Weights of a small GPT-style language model, trained from scratch on English Wikipedia.
Size: 20 layers, width 384, MLP 1536 squared ReLU.
Training: a variant of Adam for these matrices, 339M tokens.
MLP neurons of a small language model. Each row is named by its layer, matrix (up: input weights; down: output weights) and neuron, and shows model dimensions 16-207. Each number is 500 + 50 x the weight over its row's rms, rounded and kept within 0 to 999. Numbers have three digits each.
After each neuron's rows, "fires in" lists the words (lower case) most often at its 100 highest values on Wikipedia text that the model never trained on; "fires on" lists the tokens most often at its 100 highest values on Wikipedia text that the model never trained on.

L3.up1493:461487557428479579524515502453501489549512538472486558452546544489585452436475481495579386485516489446461489536504441531452537516414584621544478558597437421466535434414560506506515546499543581532516453529504532492497553455480451468547536580513490511478564505544504489551551544584474506489550504544512493560517506505497487470484416485434502413454594552490449439555497487384560511505477489488484501497498522421484406491496594454506526428445503541444535486380506452478528478496343521515437495421542492370495548538444605446509584528558452492514474513410499556535425482425550557461
L3.down1493:525513584518520544471559523555481482539551477439516524434482483549493487388415498539505475514425445413498501514504411501587568447481402543549498513511517414429490474472486522527440510494545509459458469556489467625521479427493547487455480530454493458533553610589502511525500529534487491526480463597504502504455585543481545409489522462528450540520519393421442534503479492491572539540519487462500515446453461505474494486413531529490554535415545456529641523469520484528556494562461496435550541326493635437464532557465500569539602551474534590565434497474488541608484515433497449482
fires in: "total", "bellator", "points", "hand"
fires on: " Total", " total", " hand", " Bell", "que"

L13.up399:485486476520459499616415611574568465493563412493470424603449530394561559533538488494498460423609488530492543544538503448436457518470451466425604429506456541491509451442521417420420518501518578476567541517464557552523544563515481520496428514530451465499556437474523432390473551524440550459499581502506475558507534473533425512459480531549505505452482453503512385443406450556598487532536477468475431501480598506444597485481574626524534495547438526449462586443569532525588543491583531460437490552528460564533519535540522415505480484475468512490461493467493485421518554505468526527
L13.down399:538511528567520412574574486481452528476528499472654487567524507401507490474568451585520441457533472551585593547482395493562440461489483476456514492486507593505515418494466543564516508456499453402518517412462536529466468538597487526560530421430489509427500461619485479503469496483562476525469479530473456516437527516566506517509545518467549509491495454477560442462534375495489383517536365456571535514543454515495552562541525550554491491602606478440541503565518421473498538490492517402439593577450460468478485538389501537439603536504502362480387589433457477518454609431447518509
fires in: "in", "on", "of", "outside"
fires on: " in", " on", " of", " outside"

L10.up95:464564526641534494478523483441502514485481488482594519467522450525518474589575453505479440542490412567526461533547480525446601500469606517495558578499498441507509543463567437544535403543509483513502558501442426484497512474537548569526498449553483492513543478408565457468548540454498391426554486471496496444533539480510554525450539488513618488584592479448568488563429465516395482430448544570461517534556478547447495434521517467495467459544496504366535451502471482539515493508492324459478514499485497564528502470563517489468457480498431593559484498443453545507537376456484498464
L10.down95:487516507540553576439506584481464517450422533455578407482480451455413392469521423587482488454377483459548517448589500550460541541586449397492536518480584447510546414471570480473557444483467535476478473536512433449505463461500593524446429519597596467483579467428488544479483389459472489459484473509567528510467491568507598471533515521448544503521523545392576537440393466536494397511459553394488460501405507532505506543556593571435512525496492460475543455507422506564471536494543478557575490421525587550391561615510415438571457462463527550621544534625522428425543487474485571467
fires in: "when", "and", "while", "ormea"
fires on: " and", " when", " while", " When", "me", "When"

L3.up394:402522455491518437475470498437501483489555506544568532528514406496557492442553553415565550518513550444491484569560477485532536508447434445493492531456455498544484536493442538528456482557523582537542629521550460403489535526473478559547433521537456496527345595543446465420499549352462508546504445516501449534357509486380529580543505441502445428474375452537514351507476505491475509486562502429406560431467615532536507470545466472505472419549487492469464440458509547484478481409468537452472545583591487486465506491444495463487537417502593514488554552467585519523583455543424532498
L3.down394:553483558467461547514504468497552432480473481403519490463506509519443460545529548500545487571509445522561551505525363505455465519474527508381448512555457485485475586532497518500442510503459551486565462459483448478517550610551460439438553604555586501589443522539456528539482476588471506513487498474426526433532477505405537438530565533510527549485511457527532483448517440551524445494476530491509479441255519468433474531575505460522551535496534484509481542515539555442440465483428536481495522528538819520525542465494493509523578486555421490461504463533489502437591465461483478564
fires in: "in"
fires on: " in"

L3.up423:476632473516546547560520528491524491495507472546427472452450546463545463426575467492447452469499555451550396510484447429522496544433533577509487514471415580515449441467495532531540451478543573533566486469509495421551554446442390529525441466468537470521469477389449479432480532517451494453506500470472480459470493680439427555540492517409552520576488436408514508429451454436482577560502492624580611453495491437509584449548462493454564476502511441511451507485572520515446504490501523441494466460533484471547436456487473518545422564519443456521520595453534519443440446514450515473
L3.down423:553519539493479571489461537425608561481499488435465470509501504493475443493549492528438519455583469484490429522546485491551540552464517535457469556533545499468499431494393542511617470451540536491517491412490498544470514512471458547501418539455566544475538481450436592494505483485436531455494530534533539533520541565530477445467479524445511558516491444450456627432478492430499478502472442486609540543456502497515546518457390476462531527467490517492514560568466531469559525492488495397522503419537700450444517471520477601458427458512461603557560536529482422469520413504508437404
fires in: "first", "small", "old", "largest"
fires on: " first", " small", " Bu", " old", " largest"

L3.up859:457527377525486469485532531419504502377506498563503499521456446556509498565535512474499537492566507462550507506575573491573459591454468504510469535383483435502612497441486504588466444568548494484487431496467498559484603522538493564469533483522435551497412419469430449389495478406546484449521486516540503504426565525480593572441525561519529561512509490519502512504495541482524494408458508463436508500475435604540538519542504440468498462510483507465546438438526467537398472516486460428503534612543495573506534597485487438524480550539553442543508564611529500497563521517531523472
L3.down859:544492458468515520480479489495470484521415527515502477511482564465469415469494534494502476448518441462465487581560502492611488447534408469481500594471533445511573483437437554516505363525509452408499467493477552531524538561503400423495512478520494449592500443525535532395457449487492466419463536548518530505574460411546556500469540492521594588472425465495460539496513487485604467513513493376583550522418480506486635589521502427348623510453527535611540466352448463514534515398498525501510467555575667535487586556569412485544453463493452440536553514453525472455607597503485430583
fires in: "be", "been", "being"
fires on: " be", " been", " being"

L13.up1426:494535482531422515525618481431554498542504395452553605422462517408554569570524516553453433521502608549501523492570519555566477480417587489453562556508407501444525519560505458498500450513646466512490528507422560474505589499541451594492443467530393427536555504550454453540483528608424482401542476525454459445496398519419580446414444477403505493524560541534398562552361533456508551524516495521495509512501492471488499462564552598475497492470551553512573484460526516461581456578579462436485507529444478461619548463572526485529477519607453551522431532450463458557547575516561454407
L13.down1426:529519574510573514504494559513536544517325497432491439461448442461446469560471481490506497500541561474522512511496528539421508513437483492518497495546479497569561473481586552441404510382523470508531490475441512556553473460591490430522592527408493448473423498458455526454491545402476475407528461506568388549513469534478517446490532486526478528434467521516528474542474425420616488608481446564543463619464418476508498564477491492540544454537514549431580499632462395484454459535501583488458566507483735504472461532489518527476543473484467435440533477470577473539491463561485603527
fires in: "a", "the", "an", "or", "and"
fires on: " a", " the", " an", " or", " and"

L17.up1088:557526493485451470464548453493506510510516504502486391480580416538642583538529388508485524491387441500520527598471519478514364480506363536459485479451486505497503557496460408479474394579357514520517557550445521448460540456527457460515425459550477625543435579551504540542500524420491447458435507424475583387525464572464550547414505492591514567532514483462507474480518510411460536394468438581444518533488481442490449424441541506473495501489489452539516379382532496465455418504532449579535544415438487394484535414534528488486428518483396507485501604439496534526489568524558547425
L17.down1088:489550451482423437485650482484524513499586464509446456535499515527514538566523461418532504488528474392468470520503438494460480467503496497423459455427464509578534436560408497531492439518427484566524522509514434485428424452557489446477513600461505505495505599467555537619503511487484454503566579465544470468586564410452472463466406504458531505473481444420450521529582556400411498505419514499486518490413489415452454468567505456586556537482475512536512549559505549558413423490473497422424525509497685599479498582445545507516515519501574561499475472503443499589529438540532459570
fires in: "a", "his", "her", "an", "and"
fires on: " a", " his", "p", " an", " Her", "e"

L3.up1080:490486518459414435414510636454568598422516530521485404523469466508470426541494538441504520453513572528417465487535487424493585500487457592545539558462536495572496531506457536502394515511559514478436488522543477501453530545427412469480518474475593542555462479443492450543451544521585566506484539457517504523450563438532526562508497440473480378510474431533510404488408526539526427463497454476469543534514555492461482460441479521480450457558465542434461468548556499479421521493532574617401516558507478495460507471472546337524425426590550491372444415567505599474497559507513451568
L3.down1080:480412600476531443529469479501506507400454530509436453478550551489403490519509581410508473503478506440526430543558502432523549545425504426540501500427606510578515635570394512486549448438559613409560532447519432526497570518494529478497541593550540517462533581524464471473503488544463560529538504566493538519578516466451539562464528511435552502496455409515545520564451515476539442469464443545432479404464369499430557499490523452500426531505420515434327453386507428552493405613517516499482514486524589457509434456586478467426504471496480405526521493468361537387614472549530493536
fires in: "from", "for", "incumbent", "represent", "teach"
fires on: " from", " for", " represent", "In", "ach"

L17.up857:508602480502496420530478510513491436427458551562642497585651459428531401434419420496537461513514554552452471393551489501534464483516499521542489536543458587521510530488519553566531596523435533488436528566522558504486491511460469428479470478540555537608428563424427431495571557470477478497501516492458485450427482468504439519482414511562500522437554519513474497513558448554455584593530471536464559461580570563508531535541486486436450485464544463435481472549532551474550561472419527520481515520511480543468495511539594469456496453489518543617437521457529577531466499440489480470
L17.down857:486489478610563618525435500412513509505372589434519450402499500554478569464561544480606436493475492553462457522527471537497507575460522542605457499503512531496499515486438559442518474449498506533479528417446415496621508497632466478495498567440476471491537424546466514464537488571431454484435436518488503484471534451496588477424509468390509533539479536471431491478466523512471486534448469466470498566536460533491535490507553389453488623578491508610573440448473492595565549515539518384570516417468530501437475570486442560518432528585534483453448515556462546350480467508572478475
fires in: "had", "has", "have", "having", "ve"
fires on: " had", " has", " have", " having", "ve"

L10.up1382:477458560491460367519432479453486436517462431526381476504532469549546551535562481446533410470524536490466441535520485429409458599472548510566492521439466468565484528493419526535445435496433621539589517492431555498419544537479559510472488534468548555514552551456519458558443513454442469547622448529329560479452473528475445536531620520550457424516533485528425480537537466468424515489473428547397449470470522501462544479455553565512453514524479499568538473440522535460500481435590491554426407546466488503605604575491569439591508548476523520504487523458550539512506528508559425513
L10.down1382:491443466496533501507520503405564530547447508520416444473470453486431406431620553392420512498477467539479524537463457463415477504514526508417482580582558505412478455458447484417468482485427455511516552522493559594449509546508474524506435460477495551478564485473547562469455467540454495536444584480513465527543377466530540475516558556417526431422520465470526529481477551446464474395443477483453464516438493513450496531405514463519543461500438509477497556524432446467540431455498445481541488488464675486588502527470479529478431434437547417552489516433548535507519503518474419532
fires in: "of", "in", "to"
fires on: " of", " in", "n", "d", " to"

L3.up1351:466506439508516536490429587456507534504549528541449445510521444578459417441453490438478540466512600426479462540464502443563449556532422553562529478476572515573469556494483518477497547496552422546436438543488515532486520492516532370517454477473472466411470530491464570495490492488540501540476462518542488539391576494451532554471458540502414494543483553435519497450454479447473541483496432462508524500453452618499537385533501487435490452531501564452456383526462454418534478505544496485488573551508483515524573553460490400459421472522460488447524481514488487441563508554551561515
L3.down1351:450491493464464596413459464513521467538513475390462526517495539476458513463522549463469616570515503529581508523505427617479403533536455458460574558468632591549494530575430510539578500518575451476521522461548406528424508515459510516528501563465501461442439490512527532454527403591487542473477572554485522569547519504548583550500513567485526557503485566471472562424558529564591490532573523459498348537402379508452436536431495546477514586411498460532472547479494504433503503558569489473491455490441711566621611413465389482543531426496543544492484497544510460481466514388596547492
fires in: "of", "as", "senate", "house"
fires on: " of", " as", " Senate", " House"

L13.up433:433542515543518498450475513412528441471494477491539516442531643475485506438451440458531445531561411540523542516532513468467516489478606475490568444537489531465472456507527499449434499457566425543453508485481525469615487485524371458574400466486520451495511501455413560516512517600476511555486362475419411461549462535455454460481499486474454496498514535425385531561483490516461543515556548511420433543491561528435522486435551545391434550565436529393558508497437623582557526423503476525446414504544476511540498433533616472462510484479453486548507494518471573489459423434485501555
L13.down433:492514526510540546433455453551456586408528480447533441529543508569483601450492591489531502452517412530503496532544536456563480539590426465464533461462550551510541540522525496437509454449614533552494570548543543436550510471514445451513474581537470572477506559503509464472492515471428517524519582438454523467549485485570541474462570498594452371522592458557506518464397515526540451464517496537436474505533524467563467485445447417486435433536565561446434481549507532398554522585567484475629472474532652524573525559532476501572476415499370456497516487450571544528530518477478532605
fires in: "had", "the", "was", "has", "have"
fires on: " was", " had", " the", " have", " has", " Has"

L10.up1328:428508535544518378582503444499498490578513362485470452421542477520556571485490414499472434457525465425426513473502491561462423513449477481451527420486470481533531500470530528475435519641551496581468474428426505506498506433612550443507481512507568475496534522568554440515504502516484473476485462426564486566428465462451436485371550539508577517587478574452573447525550440443411477578509585581526524497519459551502553512563464579472475346523567571448517428539525506578453534535494507502507486483493501617494575519454465420439433525475522473379559463559448463455433390582465556507
L10.down1328:435437449520455518444567474414494559528487528453393549467560452509496513435538503468462462543414583555511512500543468573508452448528472513485532463564448442420488521392487567583417598467413471611511483539437604552559526499465542543403433433529551421363559497453530512410427545600465518563411503442374505481416515492454435517552504425449541526544450497519440545479450483499471481488498504442503526443469457475446475545478592499476480492509495505456574558521520466547507447459533514545603520457555608486426445449377502441544449459435465423541477500583492390482512487431449507479
fires in: "and", "archdeaconry", "disaster"
fires on: " and", "de", "aster"

L3.up795:503539459489536495461456604433582430499509446502543531588511461410522471540504535406543516406588621465534454529545499506482525501538503483559551435437444531438522526478499439505498499459515521487499533440540491546449532537500464531457476412546579410515518439483473465430544489497485464566582438496530525553511453553523555481513568535545620375477470602513572406489426414492558543493573499518546462471512512511553577499544402536561523480596446478509449544520558478524509550551517562553464548483470487554430550443557619376441537558471488541491435533554516438520432499466499518542
L3.down795:653431508453597577466552584491509485485434472427518465572529458393441469521492517485525520520435577497524420497471487522476561448498503525514472473451541452519480541510593465532508435402511508495474459430463523523471425513498516549497482437499594473566545412499436530415495496455486543539466481446542489631469446468497483432572536517573516489388548519463529538484541411555563436476547472476569567450388406493558570590482462527536523498551449550572458531548419530484598426575605499537493592459433675559549517470500498474451531573541483571462414455558488427424461494469468597488
fires in: "or", "orford", "ormea"
fires on: " or", " Or", "Or"

L10.up617:526549462456432414555504532467421472565499420502625518482513592469571567464523452420491486471527490386529418584486434519430500539557535470512443504434439457533549409463523512550533566504436493441522500446532541484582518441509410435525446501523575573412392497525453548507533509559449461424587451454513447525524547561554530556551463516595444404528481534477388456435464402500476494552524451510461463525461537440495502460452474463563540491432422500463484499567519565507465510540456500515449485523537483489560512537560553475503566518481579547392572557462461554535558481533507474569
L10.down617:357500449599497477562533554429516590583514367453498490524537433491417563509492553474502538472465502445557380461536540469553414551512440491461550482428521510440475510611519457481428510564371441507522424361489409539586432505534535545458525483575460524540498472498511637494509497526544475462455467508449442407448615513540486483529587554467431436484590457515520473530529504463445483526489494444615496522450618570438571514519588495401483453493488396603496439433412518555434516520493454511541572440474510514503462524597536495566439459581526530448466520527474437533481495489489489505
fires in: "in", "for", "of", "prejudice", "on"
fires on: " in", " for", " of", "ju", " on", " to"

L3.up1093:585587418511533497455448594531444522498556528587510558470571546381522476427479461512476577478550561452468515509556592480487408520433536546537570406428500503515534463458516501452499410604446409410573486455466508501526428530476540422447495392500445555480449430447428440512593522462483436518556456456584453505453430509411463460563510490585484489496524436493484374490446505441530593552473501453562468443459505505543467496563458525531541483464504523486460496527490456581504559413513476492514573528387483468549518457528456445458530515438546574504523537515498507519519576511569428448
L3.down1093:491494544450478529508378483503550544537436527456536576509502499517436481509494592519490460481409482439498543434490494486513490544491448602439449577527613378541532578474507483432535519479438547454415508421595423503517454548521483516556423526575500544500480447578484584528493496519522485483525519530520497474543525449547431471546587502390511472572536542462469500529539591514600544476529533532476463604386471580467492561520479545498396565471514535521455454459491460474409474568407472438526393537520642602499511554541440523563501532471493517533337381517476531597518541481549542511
fires in: "of", "in", "science"
fires on: " of", " in", " Science"

L10.up350:521520463520413475561479546503500505461480436520435496513554545470532610486522552451529542509533513541504383505507489406463457493470516487534483540489492561480548511527510436559502487533440535463529585389509525479492543521471471500537458601502593489484604534515564495464586500436509403641527557501428506562520466545534491508526517500625482534431565585575459506533518496462526479563585407572359549499493530488513564559490555453486516446549409557518509409525452613437444453558475487492433461492537489536478617432455531476478411425498516514392543488458467521522471582513534447678
L10.down350:415497435606470505454572542536443514397492579468504485547493514494493517477373480501512549502530368498491403505502473497452499549547472461541422489495592455440544491497491512543482523434508475469447498574522499463402458480524538460494556453501568502465527496505465525488430598501520494515508489432576463565534632593485533566542516418504409507514544556515486583582472615538552494551526511503476517549459562430505524438411502575546519498472485533533350497609561543444475532401514569495446499548536594500485492461464498488464515482441449569409452516380475447573512449574470545487
fires in: "for", "of", "to"
fires on: " for", " t", " of", "t", "T", " to"

L10.up181:436511450525439532431463618489520489542464450467489547426462518398506402500558466465484491450557547489463499477495530552457510511434531509593452455498444500522633456488446483422500502511430651536459530458471568399489531415495468467533518450519475525452536446545540476444421449499463385413491444499466449466496549454453502442486461493419517485531419541502482318521499557564498559559553460511428431461530469557523558468465506481426415480470468449473521420515526499547504496491479449590471475551501476548506616561462505528499519510490478502502573471400516530464499458546515493458
L10.down181:577444538490458548448514565458587425554473570467514495391450460461436485445509442563485595493494514530507610476495485492424523445474429495549504570454578450429450569473464522442543495491522458526473425463528503586495528443444549461419427522565447400436469556544520572437470463550531467485437562526481474510476523440485524360527553475543469513512511445460463496424452504571525432505495471443407519474379437524537441592488502545358484557403471532544545484607511426499569531431576520514548459447433597516471473482570469597532421471541481560371501541479521441457500537511495504488
fires in: "was", "were", "been", "la"
fires on: " was", " were", " La", " been"

L3.up198:435479545495530520453595471484637506537455418509432582542449509523486510430485446465462504484512570503519563426399503458475369461599659488499462547503480546524466465477477535431502433399564530515516493490461553541517534524526454504472469512533423391501551527464447544468519496603474457482566473458509489432468442560533507547523492518466615587556452524519479532507516460480497516492576438509458502541599488440557505539528427462485478505428497485448605410397462587491532510533489435569468389459475495509610409390530608499475550495460533485493558442491481546483546440449475481524
L3.down198:523482490525517511399492557556557455573484477457551479476548399447517499450428480491474493442503508569422466538543568530443476494469444581502401514486492509510491431437511459478499511495485485499380542492460504445619503488541441446579462421485561574501516454432578536474445531553524516465489488463568551561570463539450534459503598498449542514407465571473462610489451409540416506526372543457458514576567602527425503477436497478496473428503591533499488582522510614605406498542490530539539484498426750550538496502525464486575443529534535554501497547471464564537476491493580464502
fires in: "he", "she", "then", "soon", "stopped", "head"
fires on: " he", " she", " head", " then"

L10.up895:540464513519429475540488615587529559471516400526411528474510468547510509418475507524491481454543457520487439497454519499542520549469357560574555531448453396521486513460468412488522505471482512557413544553457501517471454477483560532485490421596560471484631477443564492506442465525515437493544416548417520507464457509481526642451536415497473476504588624528506530530489467511496479509477419490448493431466509496527564430436508454602521367475483570425430456456519501464543404462480482491508553462442482453496474583534515449494472501483527423509459443406440569498468485525497507469
L10.down895:512446493485454530516570468465687472459521558495398537551499469472433499467529431491499515425409492489501510453532583444426623478438505459557542592484503515466516576484525599485428525512604468500450440535494421572434497431452496559481424416458445405479641560451478527629542509409463412438405505521485488431492482507498443438600592544424542430478520520509428556543470548529432439519513456395408541536470508417518551561494492471482460551457470568557534477530445515477551497528477521439510488566535600519333551579519549459516525538488540555477544477396480547526502472499491518492
fires in: "of", "up", "during", "listing", "for"
fires on: " of", " up", " during", " listing", " for"

L10.up942:456560477521407485520447562488442559460512547464458618541481524404450585463447556448473431491563563440494475469564573523629503379525568580462564450476494561526480530569432435518548415476420568604489427491421555389556554513531516484503499511535465547437422533487464518516424573449557533490478509512495619423481519453472469464488532482546498454545539535556479339581476535547405481490497552561448513435471516443529604560472535402408505478501427470478522549479483440564530550540526497575482407543538474522527542509536525328515583519566524435483486394423415500477504533530586476521
L10.down942:437521549523458551496481569365433555456496482452441514455430494411463517460510494476487447528526458491439570463476455440455577531536488553471521487571511454522473493499425440518605618487509505560539400529583504423511486457485493514506487524571449511604494463563454505483455507440529531477468489514507624563503461500547578614539504502513456569520519574554485473525477563536396474539484490485431529522470585437452497591571500477548561529452508440495477534439555459580482486549496550498497450558543631392495512539511419469526470558486480453590451509471527518453516533566445522433
fires in: "at", "from", "attended", "for"
fires on: " at", " from", " attended", " for"

L3.up656:541582420552430425518455615556462453524596464535581526598430475418613396467510498515534534495576438564454536464548466524445426520512570573462441545464532526510445486443466497527490608443449463510525523468454580551599514541473543494486397462494524499438492477449564500459523497530472508507490460528512535457515502512468530465469537517427458496528464523494434460527512479501506590410440473517512460467494556411499523431446488563600544518583548447474456483623569503495532582545514536480523561528471490411545500581523510428628396379542638452534433494548490415542497484474637392463
L3.down656:529482476534536494523476476528470488508461491502570441534450539536364499480580476504507504564464510569458510410517477509520412468427486483475450502506565516531539535516501485477549561449467559482512458429551512514531515523490528484466472520506544541487530535560506590472544513593481546500402505523514487474501453482598477456538581491421498461514541521468483542419495467519545503445524442483451476416469473519521484547516524554507487528524432483535558516440584387553466533458541543491525458570490792483565470563473459602566503432542425424525411474513496412606489480454543478468
fires in: "of", "both", "studied"
fires on: " of", " both", " studied", "ing", "al"

L13.up945:479595469405491453594458572500572458523541446519569402629495451485432585464513432590492419508548500474486550585438506416501506565434488519482513531477476499419474506478421468519427477593517613441552479481505578546488571483516469460396518533535448602505421536486414570532482610522464491510431482364547475565471420512511524629458477448535546479484495467589554443452500457427475539505486552541451408426486598486521456465473494521516527499572501483472465475474436496520480594517514497488476507476507475487563542507484527456539502613570541441466462411518523495480482548539532540534
L13.down945:555423544494491493484478566496509434537484565539525508464502438529463476487451513414530532468502527495484439473509404512476448517493407601380488519551555486636504536507561524569481527536530469452443440485468587467531420488441529488519555478516491363466609490493526546536470480435523467421521563580460460498508431504435450494493595438501504566464493529531442413531544549453458500515607510588579501488361503530524498450515416508553460412501500501483455533438500431560516413523481514478529534478501694549565458465493489603479522468459493513470434513485511526513563466477426510567
fires in: "in", "of", "from"
fires on: " in", " of", " from"

L3.up1321:352469479501522470545489543436600508516498621525481540461537503485528523462521526485577462439608535385441442458559460522443519517549480515470473603495440404524645529526450505519411471495488477560477461586555427471536566472505427569453550540545436482469502548486465504548552528459449457486491449560494442550522507467442454637509420419467448456486402498513593477461463480560460585515533560518449589538493559501493433527570476602561527504537453591503490479507480534591468507447430543492406528491606490539493483533480588479541471475522471562431616511487491531511568472460483546526
L3.down1321:514449502493472503457472449473464490607492541440542471465516500471461494470569499506561538605423567592483485433489460469522428481529468602558463524450529479478421439549476516502468484487530452504509428480538446470540422607535525491449480562608481480559507542480510529522602476569485492543396444538500490524518465503473542490556474510449470497461533445552477513432489440600499514455480504482559555477250573461521471598533478490510540538432554504507436590553421534463429509463403538533519508507486817557500507552471502476536484479580439494411477554535476511433473517446469409444
fires in: "in"
fires on: "In", " In", " in", "in"

L13.up230:419549523489507482526562550524551492502484463528468438387544482460518586469519474475434421491505584434484480476471467580495497525532465555461497516543476522539493522592427483468458516581475540445518472522458542441521513546520440521443489553585502511455542461498489431393588466520435542472552548571504485457522474535467576553433465509479472453557507411584457445483472498464489467544515504490392495525471569473398504462537538488505434492589514517413495420407533514486487503507562497435506482550557475447547510506524526525448499531565490584448597563434489493516499456484512543519
L13.down230:493522563490485476449480493432597552503450492590446501478522574459480505495542527545467597589458461547519490576537468442490533406386548500583494527501467529456474506551479566547481521505483491527475529536584530478513505546497544508451468553572464552526499591481513537449493461509480523566464480564475603575570480403542455548536540465498548585496504468518500535456534556516495527519483484449451481504251596515593493543550474470486465486508450578480429505487488514416479486434481482534439486483559680527554495423502482443546593493496480501596588429507472482515584480551445479496
fires in: "in"
fires on: " in"

L17.up434:514434532416444529491443513440481539479451507533469489601453515482511501419501610503462551615681499530457371549447552570526517479558474502473428468392459593392452575479475495645444414504496575439431519553486582530450469481494415558531540466440537508505516487426610489468482484499502504531570417512608426442455498529607479532467499467512494417525492456510450482555512550578447452516501447496520621603564523408495477465515497414494445509479499496558584465529402478530444475465497426463407379453401462465519582529490521505390474443480608506475563434535457522483623511479445446502
L17.down434:476463486477487463602488540520548478519449538502541488559515429550478350477545427523495469511389455532589489515543480505630467561477424555509477548566580516459452518521521519537510476427439484483473519512495507554553478474448529444556463491500437431622444446437451452505492509510445580538497500408547554416498452474545572498482526489437530559468441475559564505525531404528481524580502466524621521538513504452455496541477540558593484436482519536481467440490520531582502472483385461538557463475431612557498454517541629605478379462470554497546532550499516479470454474462492422472
fires in: "he", "who", "she"
fires on: " who", " he", " He", " She", " she"

L3.up47:343538531467526458656568568451588463482546429554495507454471505507558546577518512453535413525483564475514544581539494496514527556439495440549473495495541536512574470589429496526519578457573465487450572602466462530528572449578437483581527552510540547542495501572517483488524450528462457463485467496533583527552428512475475479432455497463429524522453595550538534543527527376519535514567422578499491594495555406446384504454479554487527535474542508510560417567480549473461438498517496499532421488563465402562564556477579527506421516575508445503486548501415553502585502526592508498
L3.down47:540500523469479507522572446465562532543509484525534477453505432524469526555470528511534539485393557518501548508483505478535558487463464434496455522497498498492453465534521500498501569445522482483521518465515521478576547478523492450580548489481516527557484545497447480494510506516437534505457512509509537561504428474475541470464562575518462496484460500559511638511475503485489424536449478486524527488436532428518472545439499489457470509434541498499587421598394467452578401477477522492565472415518586422524531571484532626510471545568524491551531534426439436540547600483502414483
fires in: "an"
fires on: " an"

L10.up436:471457535590491520527520464471510495561468493573513520510472473453491461512510424548476485474515467562508438655463472498570490404518448545435518525466433518419579583492516418463592428523452489518452483503492498464488527515413612540496481516500469474573509527609530473493413488540562497483521460443446510534470549534519459531549461456497464495455377611518530452483516528566534484586482450431370531456554563553515423547468587430459388342500443432498460534399614520491482458404613506524497479485466457474531580455574521409572457509490498538507542424480470482560508520436530578504
L10.down436:501543557449521609500406495539517451556493538425444490429521461514408501503505475477512597439508580444443513515452408491408494524468550518579488578509566496483451587482553584523453490461534555426537478481506530542506468450450470437550497468486517495554481540495550548548555446583485493529417394634546515515498544444534530497519578473474452511553550402503491516487487563476489522423538480426410593526395527541554471527604460527465475560485448550439583506534378458502445426453490525475517452596555416506558447526501399501548542542518469667578482490557446524454484572456446411536
fires in: "may", "april", "december", "february", "march", "october"
fires on: " May", " April", " December", " February", " March", " October"